Weights of a small transformer language model.
Architecture: RMSNorm before each block, rotary positions, biases on query, key and value.
Training: a variant of Muon for these matrices, 267M tokens, 8136 steps.
MLP neurons of a small language model. Each row is named by its layer, matrix (gate and up: input weights) and neuron, and shows model dimensions 128-255. Each number is 128 + 24 x the weight over its row's rms, rounded and kept within 0 to 255. Numbers have three digits each. A neuron's up and down rows have the sign that makes its largest values positive.
After each neuron's rows, "fires after" lists the tokens most often just before its 100 highest values on Wikipedia text that the model never trained on.

L3.gate512:153138083134113120154144170132101141123150117092110117133124145134121096147130127084139124110142134112156154110158105129134093086149134128165166139146151132119125162115105135111115095144105156132149124200120087174081126135138113120104090128095110125119121114145152127128116114121105168133143107108073149130143124146151182205101106098095119130156154101138141126130117117087134092136050
L3.up512:108111140090097130173191158127118125149133145135131125112142131088144098134136149176134110122111120139130126118122096101145095157177118088197124119143092104095135111070124122105137117135097102118130131119094140108087142103117129123153109108158114121132126121148103125108139131135101129140106109080153153143148148155117082155106094167107102162099113116136102173124112129156122104122126
fires after: "\n\n", "\n", "E", "N", "C"

L2.gate385:093086095131102106158171110127117150128149179104145111141097142140141106115110131112102123142096139101130154113106173133140151073112101118115139112148127128130135122138146109121152182156093134142129158102134144147159098113130121135096127155129138106074094087088101120142162113128121130131144115129118114130141138143074121150155126157132149128174122129121113098081133098145169128124131
L2.up385:142105164163136154144138170125143141153137159136129083142102112134116123101111159128119160118157108127176091113168148099153151192097137108086111107173103113113123110143145114108122129109121159111151089129152106131115150120106157084097081035122073114076156165152162125136135114106132148099121165118110110128164124169156169083121140156132148172167144127146112147148122078173106119132116
fires after: "the ", "The ", "– "

L2.gate119:123117148143117133116159124118161125136118116091093143131138163134111093144134140168086103129120163153129121123167108169132115085112116112142156171092101142142119134147121149156150113120162135154156148146128130162128130184105155138125131157103109156157124163172115120120137123120134107085127109127108102112135113140125119159131098134113134105101121110125105109203162067087136081117144
L2.up119:104138129116144141091150126125129165091182090143106146172107132097133094120109116140127129139136174123101131138154124153122128139136147145109124136111088142134121163116109130089135115137146141111140160162145113083137132174161173150146137133107111145140101158133127092176108127125128104104147102165114138127108157105134114144151112155129132127106141149126116128164150075074129109129137
fires after: ", ", "he "

L10.gate218:110113113120114084148172104156143112115149174149131101128146165144131149087121166117116115133126083131147092143118125122079133112104123128145136138115116100158164097143113152138144148113182117086178139090086084096163114132134150149084126135125110133118126138114107154118179102169152167087117136146125155105138130175094141146154125095127107138147158126195140152124084136146131125135131
L10.up218:118130093131107137138173140070137142151128158119117148162133167165128122106145132090073154152102101132129117144130141124134107160131134134131144099149176102075124165115111159143163090128142097091159148138139142124107090118144128142147154183104127148140120112176136117135140110131128113115091142152174153141155153120138117127130119137102086129152105135123102150176090119125122119115113
fires after: "on ", "On ", "\n", ".", "| "

L11.gate702:126162091147109049125183134106094134144124097157154120094156142140138143117155134131123126149124102133147134131121102149128136115132099106140120112125145097134097113065109133113110144148140152105110121083171116127136139116129122153115121137150125100127117147106152170145129141087135126144129116162106166151082124100123112138131133129096118149067134106097108121053133099127090115145111
L11.up702:131147086135123092107198138169121099098147110140145102124122104114100116123139133105162114115123070141128109145103110133090132120107173172110134099119104116141177109124108164121133129109119151143092125124150122142129110106130104127150180152100166092104145148085120117058149141139106091155178101130145138106108144135139119156073105112149163140129120125104100153108151130152103178145139
fires after: ".", ", ", "B", "R", "L", "M"

L4.gate554:120142159113127137137154113115166113156122117120103082141146157144097117106170123128118141118126092168119122161149153085125133121104134099124128146186186119149153120131127103148118139130156091129110076148114104132117129142138125138162166161158136123121089093111138115083136155149117125106113081156134116150130120106102176120158139169138138104143144108142167115102142156119095149137156
L4.up554:134114140134132124124131154128151118140083125131124082112143167131147120121188134164122146083111087178112142147116125139129128108116118111158136140148174100159155126101086090140133112157156112099111101168096153124111122138166104130158178112148148129158101142135143151118159131112156106133122074137132115146094128103113141148167144120132129093153147119119152097109150179111098121139140
fires after: ".", "|", "| ", ")."

L3.gate135:118113087119120153152097124109120123167142119157110167087116150133117124121121123122125116120152145131143093135144102091128115151143093105132155131132117157165120101132128115098142151116175192166146093183081160109081129130105122096128149113103116136148138140156120117121111152117129135096110108140144118127179151151101119147112141131109128153097115162103146074154088134130118139130112
L3.up135:110111127097105138155076179122134130157147166093128094119103098158109128161119152173146100100121120121107099120166112114118146133146108122101141144152122084148162109130161103090054126084140175153118147071096104100128160089151150133147164135138159130128147137129145143140104129109132135123134104149172143144140135137149129141101120121140161141113100098090120154116135122157126142110132
fires after: "\n\n", "\n", ") "

L9.gate359:137089111124097130148119134137126133163110126090121123100130153141115097119113122135121106105118104159115129071137149177154133157124146143085193110149155119098137156157123107160157168127122117146084102181130162121081148157158168117127100169135109129135144118128116134116132137114137111147154104112094141174174141133190159160106146116103131144103124128115115122124134101158134119158091
L9.up359:148108080127096133140130138107125100104135081124099152093110151178088167135153130164123175117129180145133092111133139124113117132121124151115130120103101139140198129118118119132116138134104133109081141110125142084142121156168162161117178128135127156144067116106110133152099107105114114122163075093145113093150080171145121093110123096151120164142130182141131132106132160106126100090115
fires after: ", ", "\n", ". ", "\n\n"

L2.gate468:122156098139158108150128151101146171124095115096098128151160166103075136153100124125115137107164095148140141105165146112114147082137146087118104106124151108100121150135145144122148129103100118137117154103161132120086153120137170111176116085116108148140162110143122141128087130138116120123123110137145101135113135089116127149129136183139107128127125122114131133127091093135123141079146
L2.up468:127115125145133152109139122113094170141139111082113126128117132137102155134082163165130184126174123127153135094157135098091152086131167112103103118105117125107131087114187166178128106140080116123139203115108130147114185089113126108179112072084117140131153134132085143114121130134096126127101158129140152155124145092121129153114129130163148089133156124111105152129109101120142132099127
fires after: "was ", "were ", "the ", "prob", "is "

L6.gate418:141133161086150114094125122128069083142110150091121117170130160101124121125119131135138149162123115098131151138133136104112125124134120096115173170131136153137144111074135140149154099136119127132102127106176137094114096133184163079133122159145149059100156125125123143082152136138129115106171119103147120131134102149173112162177124094099143113155129088131136139120124111154150128102108
L6.up418:130129113171095137107141107109122131139068143114105107114103132089148149140121128106140097110165102135133154083160128117140128120163087095147157165122145100132141117101132119119141148171123101148112100097096109117129119125110147161167123128165147102115143193161122115099098111161116125120150125136124142083160127117085138134102143122097124139155144171132180125155109098157160091122120
fires after: "\n", "Y", "ac", "'", "i"

L9.gate457:158127141177112105154139124131104113077141144133133162148154146119121135135155118104153134132125142087121124124150123103060132102126104168115142147126134163144153158118118125141113149122131134160166161143166127138141106120086122177095138134125135115122143080132103111156112109105094140128140115141151139138087074119098095072117128127119111134104142105094132120086107091111110090142161
L9.up457:151143131105128104148138114131129140113146109124146105102125103095147119144111145085118136095093134111155120126138101172135154162167146143099130125078132076121109117093172146102129084144118152116102122142139093134079138156111078101162114141162078104131168125124136144115087172131186135106125130163098128121165126130156079149135142154147115131078138116106096170168151156087122136104143
fires after: "| ", " ", "% ", "port ", "5 "

L9.gate479:102090145117148145104143126135102141139152145131118120109113123130122113138100120156170062138111131118107189129137099108165135144121104109138199087142133141118135114106153122119128146167105121146128153161119155126181160131080091089122145114147147094141133136159127106078152122144144137110148143141145107159120102118155145137140124128101096122088122123142113121081105125170148109115122
L9.up479:121124124134135087096085173153109077142132131139106156183089120139126158117118135148129161162142160161104147076112149161105144168125082111160130145122105150125144077139098121156142104147109127122139168105145118108120140142141089139133100094133124118130128095131147121127127176135137131112114136113144108116159173117116098088107109112153153131116123153111146150146118120111094110110158
fires after: "/ ", "mic", "- ", "P", "W", "T"

L3.gate349:140151139123123121126148089148134153102123157118112139148127160109097157125134145155077078123108134165142158091122141115128130121124113127105130193137174173147108127135115119140121136152135146107134093155113087108173113106106129140104133142126156151094146157135147099150158124149150076128114145133118155092121163187134130171114144123122130134119133148102134118112132122151132143092112
L3.up349:132150165105128127141129122100166152136118152110127141092128143125124143112097143125122122113138143133069141126098099125174161110121154114136106163082120121127153163132158149140150109171056148097138091110107065111148091097100075135095155125123122166083168115118114101133168131161143130121105132122153143079121122196116149144139148152134139151117090112121106139120130139131146135136090
fires after: "\n\n", "\n"

L9.gate2:155126179139126140126170104104102146154093114150152141164119121155126161144166142120081112107167113115126160082134131116103118122153137146134158127127138079122172114159134106143153109150193115103133146152120198101162126131142112144132148115118163123085141121122117106153180163107111147137107098113091119150112146138136112081143119155157120168123141113136128145098148114120108146155140
L9.up2:112093095097155142116106156119108121146137151103128137109132145100176096077124161089119106154122175126137102133117157159126109133129092108133126141138133119134111152159129107097152092136102143158122153182108087139080124134134143127152127110150107133129105186132171188103113133150109101118157175112083082140178110152122147127138152135128073119122127137128121151166142157143141116112105
fires after: ", ", "), ", ") "

L6.gate199:146124111118131114136153131146140094123141130140174159109132121150159128137148132107134130161167163099154101173122180098107121101081110136143193127129119109064131159088146186121125095104185158129111146126085155166087078107143149109161134137152112107133130175096167114128131124108118151132115106112128124095156142174138145136163141103102113140138144096142137112151135154126122134169109
L6.up199:150141074160115103103106125100109116141122119136177171128110127143117143120118130153163119118125108133135120092157181132138112173147084113179113110131131094146138152142140139132181141156121091161153143141114103122164167134125143143138142111123129117096129089111129137138157157152122147130049160136088118105134164121147187169091140124119152094130128115120089140099125120145171090126108
fires after: "b", "B", "C", "R", "c"

L10.gate702:116125155138111088142143112163148095170131121068111113137124175105148089090142117096166155153127134152127095118142133139130112135099093110167149107133190105124122123134132128131147097102112145144164138153155137130157126089132120150137166122119069121141143140107105093142171104135117122144109144136123171075161177113104118120162145117136109114077139131151137148122092102124159136113094
L10.up702:118124120181092154152122111167114148180161104110154075148125153142175149130101129108124128131119142102147114135114095153171148102136119172113139142098123125162155135135132103146112098153127159136149154170113103139126126129118142123136127112116119116105143120097122120121167169128112134147123133106130106110152165097128162110161122135126129105122127153089101117142139153159150163145109
fires after: "| ", "|", "2", "P", "1"

L2.gate322:112179163116125128129171173130127149107092157102103134091154141138110159137120149093152112094149136096144120070108121095128129091114104129150132082133081156110076178135142138144171140122129146107131125120190144120134135117135134103129113114122149136099155136196088103091152147150129164095132180144101145120109157143091134124112104138113125134154172120119118101097133130081129147102107
L2.up322:107141136119146155117172153164152124127184153103125139116102118150075133130124146091126089088150090107142104095092163109102067120101126127134138114128113191131143147146165099171122123122136147157128173154151143090096130083140145132158135088128108112117144171166097112124170135099061137125135121107098131150119142148112126106114145164150102106148170103110092150099128127125133125115132
fires after: "the ", "The ", "was ", "65 ", "is "

L12.gate472:114152147117105073101133123150144074099136114149120109095107104118138163144179122105172110135149144088111118170082122110120130105127131139077143122148097138076127108139111150134123121138135144098156103131103154119158136104131105110134176164117116151112132136085143148131115140132130113141084163126100143128138108161133101099106114118126104121121164159133113126177104119169120161177141
L12.up472:071141121127120103174118091145111134116112124123110082162101187149133136119108099095174144130085136165134119125138130128126135153105057140113156144141078116141114110143102189136117114142160140126136082112205114111104144102111127116129120149141137107133162147136170110129124133113082122140129123122142109147114135149127136140119073129164085143116091107115094139162110138122140135166170
fires after: "on ", "On ", ": ", "| ", "Ch", "W"

L3.gate472:124120152117106094137153125157154092161125143061133135143118144083110132144116176177125124108124119126109135200131145144127113147141094194127109181100132105135130107141127142132119103145122146115138129140154099129081125171082154138151112106104119174121140153130147158161115128119094111128176113142160091127126101152189174114133144129125091112094152102132162142167149098110120141123124
L3.up472:145128125142129149152142105103159129135160159122098117139109156122120139114156143185103143125164102163136126137130122102114090112121102095131147158083135102131172127112142139190148162148112106108122115167150172117165088120129168159142127112129096121091156105164126114143148106094112119125111123172097098143182127111126132115141137146104146159151124112099153127156138090141146149162151
fires after: "\n\n", "\n"

L2.gate341:135152138147086086144106122111127111132074142123152111117118086143164103113154154091127087126125127093113123123123134104160171160139131120114158153125164169101151147067136119178129114147082111174134088138147146126124142109170130123103161131118136080164134126104082144102129152138113133182106131123136139154147112146131129121100120163115137158140136111206112145107089149162120146142115
L2.up341:119102130170093124153080094128128112129155099128164182133143151088148119102071119110137110144146133140102136119149115152146142159119106127130175136084136105145094116126164151129131116102152143173134085136133169118090109140123176125111131099126112119126128135139133132131148116132122105153123080130135158166129091137101108149176077109127074122169144115106135175093151093145118111117100
fires after: ", ", "\"", "Released", "- ", "), ", "H"

L6.gate2:143107120101128104114130103125113113121101120119174125116156115164147130159117169154134097119156100173111148155099134127101101090094134139070128089121144120112096130106169162093133173138144115162120144119100147116146168071148132165149146148151096103136125123112132151104138106117120125165140136135156149124099162117171136140117139089141135116114127121149094112112152124126159117144132
L6.up2:145153127082144150135111111120126098134110127123153116147103113128123132095106140125147125119176114118124097112135101137113147110082121152095119115133157132161146134156123152139122138091134138110137095124136136148136164117066120106142144160129129101093164060140122136106144100143075116100105145153105171106164125134175130151147138107143172149136156134150117122125142153110107120123145
fires after: "Ch", "B", "ch", "b", "Tr"

L6.gate489:104139119117127150114134107092149125147131092128144127081161127104124147125089157131132177094123150120124124119103073106086165115116124086149159106117150162116120136119141109124142167155138102163174180103141119113121097108103127142147157129139162104170143100147094106154086138109145120094142125122140162112119121168124127147161156160145112140095099103124132137144102150122155117131088
L6.up489:126099152106138089131130123138135145123172091117112103095127117103135120136119146116126146087141153161111118158156135080131174181095112126119133120120127148132141150150163136070121121100107090121120112114099124136143148134109125112144116142080146127095110123146094105119158167134126142141119130123089116099122106128191135126137173135141083166131089090131171151095158133201177154109129
fires after: "L", "Sh", "l", "sh", "wh"

L4.gate487:100127140089098137160155135108100143133122108103153111109170121133085156048127191134204109130133066103124100126132136076131129142152134124083126128148081143121141122068140123103131120153164160143131092111118157116134155090134123125146140132123100125101147140139134135129147145144132135159125152098129121105092130124153095141116090107101160137118154116102076111102150157098151126162151
L4.up487:132151112071116138114130122118090152152092129120107128105155111134104147106109158084157088147149103133113150141134165125096119135138087087118139135148123115082126154148139112167138095160139137103114130148119128106102106146089164112131085131164131141144092137155097159115120104121103116120154146106085165072135137134112138093154103102128127120116147098109110153146125099138121107102185
fires after: "B", "b", "M", "P"

L9.gate611:108101120128097096144141122064155176153146109145113092135095117127141120137144123116133121132117132143112103056089102098135120095155105125107162121194096162109102145116106100154088125133114133112103128153136126116156147093148121139092105118128121096130117124152139165114172143120138109104108118103113131138133112111141147139133112148121135135163116124112139167149074116087098087134139
L9.up611:131126137119135128152127176140109152143161120101122148103115136153162107119122150127094144094106113121153147127084141150110105120124163144143116175042116112118085123144103143138173157131106096129092135109146136125109099104156135113158133127163158131113116124153122060116143139097126127145131139109139176105100132128165148125123118099119144115131143151137084155087168130148108150094121
fires after: ", ", ". ", "| ", "\n", "\n\n"

L3.gate691:107090134101137095179139144105131127123144135106113119083167146106123150125182124132148107094124132174095149156154132149104147147134139077138134162172174109132159097099074091132127125155133122110129118183112169142122135152131135150181140108128137147143105142129099141086106118154165134124136097104119133129141118131114139163141096155083134119143159106109157131108129163117115129156167
L3.up691:132115144121129092155136125091135156089115130125139053099126158130120153139160132139167127101122144150104181172148145137094149121126114075126115149155189135154134121091127104164132133173112091108110120177128131121127119129152141149167140101145136126157113128088108119119129107152112106148112087122135141124122138131136140108147138176094142122140163103150137110146137152140151127144169
fires after: "|", ".", "| ", ")"

L9.gate370:098133106123154148156141135099110162108155088114120119155114168103119135129137099155098165126173085157144109110104106148093179129138081159105134101069139134124129127110126103124129151186074145134097143112080100079124118089161119107123134141119125146149157102115124101146125109142117121163113121145127110110127118142161106099089106146150159074153163153146122124112157121084113147134114
L9.up370:097167095059129154075161100087148126101148157096152139169119121104128117109162137163151144094137147104113114105137095138055093130094099148163100130114121098158118171118142143122138129097105091106088123068124154058135140140127104128160111128109125118139132138094081146115091112139090121107159148096118115107112145177094107078066105141121172091096119126128136117147130129149081138100140
fires after: ") ", "the ", " ", "• ", "ity"

L3.gate126:135145150154132158138108123107120123120077116139101084095153105156121063151125069121127124111127130131087140143119114153127087127133110121122138139126147117117139128137100124148122128126141133116106128133118093123131088113103166168090110147103123100126124148103153111101148150074167162159096124175133122112111138162091111152120153124170156072105071170165137142147117158091151146099064
L3.up126:110151110122142185126149124144134110135129137146108134139107163140106103137130103092152161088103089109140121140150148141099125121126112107126142118107140102149134122104152157125132119121133087113138108121132160114103113132127156106118086115132125094164119195107120147138144178112120109104131147140081077138101090110118094146106072142140112154173100105150108165153095120147122136085120
fires after: "the ", "\n\n", "M", "Se", "In "

L2.gate354:147138131118127141147127129101133136109129091098104139128085101127151145138139173103124129099154098154180118132141092102108116074090148119093127129111123126107132126088097139164142130135199108167097137123148109119142108147121150129099101151128152130135159154117146122118184103124095123112160112121152126122140154117132054105146106169123177131115117111129126146140073113119093130136122
L2.up354:130153139099121155136111136105132124101154128108075127156083184124174136137123160105110107096115102097143157162198205134152170124103152173123132164116148112134114132099151129155172130126121147121118152142121118135138139128135155111113095134130108136099122179136124110149135147112172112116103118119097110109108141136161111120133130091110111108126127158112122178103153142110159100165117
fires after: "\n", "- ", ", ", ". "

L9.gate583:131075149103147133142151109129142117123142093163138115104141158153141162124138102119108144144157128093162129131179106193143146101119081155154126119134145125146134140183121107150126173088103158084057119156098115104094127162189156128139116150148112142132138103109124138137123152133115118126124110139134155125121138096131150119132130119137135145090124125126155127154131053136126141127113
L9.up583:119128116153145104125109128096131153123091130104115125110070123161121081097135143117134159099119147105114099105113090080121101094137105129082076128133113160130139142109128079147099084110118160109149123093088119126122124077137111081181150118115131103161118107140115154098137139089085144149115124111184125115137111112130135119129127182162093155122106128130143120114117150114127115146127
fires after: "| ", ") ", "\" "

L4.gate432:126100114155123139146126109128134134127160135091113131137075125132120127113090151136096085116114116130149102127132130134131092158150154154164110132116118126134094172183157135120122136138105118113135110080108090135127118135138113099174110138108163120118137162109122149103107124143122103186070085123080157114113157109151137166129151099129155143140115093155125172140176110070151131139099
L4.up432:114141094150130123158139138146138118103168144103116115137128116124127171146122109158098137151107108109129093083141156135135109140117113126109136114125114163137106129122130115128085102131112136156136139091103139116097113116149123140107156141111103116125105108080176132107164141146120113137169142135178107131151130155079112113147093110113149131119143121123101110115160119113153151168179
fires after: "the ", "p", "in ", "c"

L2.gate19:125130130125132109158137163127145166085113133153147119076119143116130138126158137104136158114156142160143131142166137165119095113121084105149148180134177116124146166078073124127150106157085089110131132177106124128152117144139106136150107116142123142155096102081084112150141151162121104114148119146113122131145134138130114116136129197074153159158133058096118127139100146128158115141109
L2.up19:115103118071134086157133152137146128086116108162150097108142160121109147109166147136125106128129150170122122138148140162129122131125120129151154149133181128138123161072077096112159138144094106123130142161132117115128114138113108169170108131153140144130106119084109121141131173178115113082161110144131082103133148155100130120153141141082140116134134086084139120110077145164121151132095
fires after: ".", "|", ")", ")."

L4.gate120:125130132107079157127130137146120118095154113135106121152176182121148128131152151125112134088166120127110148155145123130149137164106141122122116164119197101108159155085080161099163098100152114121139104124127111116129144108151143143137155155144114128095113128123176121163121143164153098103140125133123092135169149111161102156136140110127106131077138120156138123157092147174140138126111
L4.up120:089130126077151147099114168137174088132154160120127106140160171175105129104133158125109128146139103106163124140171070114096133132144149121097110110120151082114146090111144106097116100090116104115147128169137125169112111142155176157146146166132130118127124118128147109150172116151142129122136133140118130099107095126126096159140107125114092101120114157137164107142131132162145118111141
fires after: "\n\n", ". ", "\n", "On ", "on ", "In "

L4.gate206:090086146149107120118170107133111182123104135128127140124123160142139121121122141111129111123132157139123085142090107108124098166130116153126122146121093152168139092124131090112150100122151126141114185118154143138132150106102152119193131132122133165089139107135133128165139134162148101108090120117152154111103142149149098145112108134123146106124133147149079168118124108134174085121140
L4.up206:083141104128116136140142105105162115100098112151120137148115147125155088140155141152124126125129124180147142130106105135091128127104155144086122109135133146134141172168079113123169096132129109136128095149132122160152132139151137130131111125108121111164096115117135129138147131142139096116126152142134177178145121143153156136070109084102120148120155108146150178091140106119151123129104
fires after: "on ", "On ", "c", "in ", "November ", "October "

L11.gate528:117112130103112085142124057144128161138116110168175124156123123085147129112135159126154134143147138123139094140134101124085118131110149114156171146150113094101131146160166121144119131137139127166118108110125137109162153163149168064122107166153138123117138100122100123174135161122110129130104154145117112113140214096107151132168122122101132138118121102114145141146124089128120123126197
L11.up528:115120191157088097136100142118120087098112118094147082108098180133145114160146102127179175118112101134141108109100110092125148171116126152121139091078130143116159103119129152140130098104126119109171128153169128124068159120144133095130125128102135156134155127163105151175117146125089103160131093131136144103175134150152117106166121114109109147119116138148106111143127136177113127132113
fires after: "\n", "- ", "| ", "UN ", "6 "

L4.gate62:150139102143140119110159103123112125115139133114142103156126143083115133142172154132128124151092155112121181126166100105079160105149112128107128127141112103154136145088159136148082121151132129116110173107097110141122086152099174112126118142120151135137115132118148134119144170157141152147149155132145119099085179167091148139117115146116133152109134078183134167134097141100112093090139
L4.up62:146094145159110129123170094165131111128146165097087104099119124113125137148159098168129137169110126106164115117150147099122134110131155142115115078129120117119146169103107133129141115136108141103119158136157119102120142164132137150132153140118114156134162100166152137099148135147176158119147082101072159171108125101161124135135113133092111101113187112112126098111149157111106111158128
fires after: "| ", " ", "W ", "son ", "1 "

L9.gate543:129136141131110148129158085100162146126085133118109137132131081116132118119180138131091139138159078132095118093066106120098120178150113160116152150142141123124131168121144091116141154176153106169129110120114160104150125098159116168103116118114120127144126098100111155151138164134142119111087131130104171098132140131117113132162133183143127081151166117146107108094115171104112126142156
L9.up543:150155134124118164129155130162159144102145143116132123133123157090157128102133095170135142138141050125138080110118166132123105158120143143114133116143131136169112117178126154123115137156094168156123117175146127094125131146124107140130098140117122148060132137098130140122156166158151102136171136154135139148158105127105118149107110126136138112102131119127141127134091141180116157094182
fires after: "the ", ". ", ", "

L9.gate360:143091105164129145114150119137114136094123161127131099160121142090096133160126173113092101151139116089125134107171070169103174137122134138147120158143113122147163089127105139119136087167110126113110144150127119122144106132107161123090122170128136162107131094115133148140113104109113155139132118168131068125125094143108097118159107120113147144084105147152104138086147119104052138117159
L9.up360:166139120118156141104115130157142121137154129121138095175104142158130164140120140093151134126125100089105145084132105113114139135122125113090135127127079183080113122078127123086132071133112166112144155143135122109078118091107097152117132134107143115144149136106132103148110121123162121098152129125167122130149138136144073132166136103149111124097157094086158133122127159129165100125123
fires after: " ", "| ", "0 "

L2.gate45:171142108132102123099147109111103178122103107151127090112127095137150124143115122135127148102134103164149077143116106119163094095163117121158111082123157125161104135111150147117119122068130168115148115113150126133131179137160091124120135126126105114115146109123132188174144165125133140145106085117135157129081128127184153152130140138131140145137133124155131132160139132106174085143103
L2.up45:164117124143140150194129101162109101120126122123100147122147176099110137129137150158116126121136164166181101177104128124145120117113141145133114130122108136120113142145087107126097135081130166135119140137104119150144134081148156150163149126105127154144152130096137171160128141075148155144117078124111161150089108132130119136110099141143128176133140151121143161139114147136161127162133
fires after: "and ", "\n\n", "″", "| ", "It "

L4.gate70:095162106161146127120118114134170139133151156135115091132111153110122141136129154163138118136135134186135102127178125139131137108212116102159108090129142119112146155120119112114184154092125143145140126125138119158136108136139147120157146171123148099159162137138148125114117104098122127149161114143098172175088143129122146169108120120110118095113136101148175103121159135141138136122135
L4.up70:095165113123119157127130099163168093136132127125145107149067159088095141128123094106123126157137107175180120113103119137114137148118135140163109112086139144132098109141125120111126127125174139121137131095096125181115083118185152057132131119161107170145078152150151107144134166138119088188146096112134130137132165138107164135103113156118126111132098165089124140132129112163113161132088
fires after: "2", "1", "3", "5", "Votes ", "the "

L6.gate220:148124157137138151174139128124116154139107114115128149131078106085079167175144170141139143132106105117066130122125143144143129123112116121128069121149144121097096152114116073150115153103105145158121150092085138160148117120142137125162143102108168110153169143113138131113154114123091076087105108157136105147111144080127134178107148139099138139146122124131130115152126132152156140089164
L6.up220:127111151106106100113109105118124155164125131120123140150129109134120108118131149115125142167166143084139088108128136183122135123156097095111117123106155114139102104121102105140150167147119179133113177084107134100126115125142160112131125114094138133137127129144127114159110115123128092139109118142172104153149129098086161102111152104147109139108101145133108159131104176084188112104138
fires after: ") ", "P", "=", "v", "is ", "was "

L6.gate349:129127123133107104135121131146161144140119096119130150113146146129175102093161146136137120133135143178085127100134133099126147119105122122143109104137181147133096135091132167139133150177125163103120147130111107113135075124138133123103149140163160110117212117126089128153106061125165148137155154124135133151139131177153153141118118094091114137115134105130124116155079130149118119124111
L6.up349:139089124107131124144131118139079099159108101121145139166116130129148105158113090111132149150140144117125148169121136127123107109095088095158150119097146120093151155117136157164075138145134128119114158125167143119157112099131131137130130151153156117150139149087138143150201152119129120137138153109101148104105110119125132134140104108127151108126162106136116160123125167140148122118096
fires after: "L", "l", "H", "C", "4"

L4.gate684:171146106085088130151084118134130149106173129143149127149140122127117136133163116098125114115148125175146072112144077074134118136144091117178142100165113085122139194112155169107151137106160112132104111142112155124160106155129127133159142137139139133119139125123127144137125160102126151169139126140098153110096120154125133157110075112121154159139178135132164139131148146129101127067113
L4.up684:130137091082112150153130142117145133117138126169118098108118142102121150120167122184123091102130106157132121109183147100133090153156087101155113143116116102133119120152105149140149081105145137137126123109059136127128115132073103096104155140163182133129156158135123141118115163094153137157121140084133144131147111120134108121145107090101122147120128126117175142134103140128121135066142
fires after: "\n", "\n\n", "Party ", "os "

L2.gate428:188152165163110112154135159124118122147108081148113113173123073078117104099149150138150120124156173121109131109112141150148151097172077137136071156141136111075149149088129126110123155151130141138128073115111132134164131122114103113100119159132142110107170172123113138138155134116125112152142118137118134131083103120163131129136174145151091108121114176119129110143116105126140184108156
L2.up428:080125126132120156141163132174150156111120166150134127099109109134119176134140143168134113163149114095124161093124197107125101160134126159138111121106138153124133149131116149135133117131158136153121139127163102176128128092150166126140102100141123115133093172124108161125137193123109173135127138100142102110152152138102172104123122134118117178157127115147160164139157144173132126133135
fires after: "\n\n", "the ", "The "

L11.gate699:139136153138108139157151111151171140112179099149078077121114138111113118134115124125161103107137150133161125110133101092125143119065082162151146091154118102135143101142092160091128118102143162072093134155142131151117110139118130085103125121114103124136083129113127132091146163149146130113133143103132085097094152102117081127134158159142132147134149114084130125138157110181115107165109
L11.up699:097121105100129152142154161142137154170132099120081120131163133118149123077166127102099156118115123121125087137133108119091170101115071189107143088127128093139110129124128151140112143127141154089149140093170109105157166139128166099123129197117138118191136108153136161096129176160157126116165098129152140124130142135104095097164120111116112111124078114139111150142095099109122102085127
fires after: "on ", "On ", "| ", ": ", "of "

L3.gate72:131140172105063145116178125177091115109148164140119133158119131114098116142111109143151132166138133123125118093148118110141174163088144082115128166138119112158137147116118208163144140179122115138126111153147112097154098153136126132128127075126100160089111104133115125116151163164133147085129157105094089131106129143119102111098111119108134131171137122128125126125130121121141100163131
L3.up72:164166133110086167115170137187173111114111128118121090113109146101119132124155131109104116122137150085156133097129144123151125151121142138114116130132115131130131118106105116195136158225101151119150126146128147138121074122136119122152115173124115121106115104134140150133158123192104127140146094112131103092149181131096117105137088150122112131120099140139137125112164140187119123124110
fires after: "\n", "′", "^{"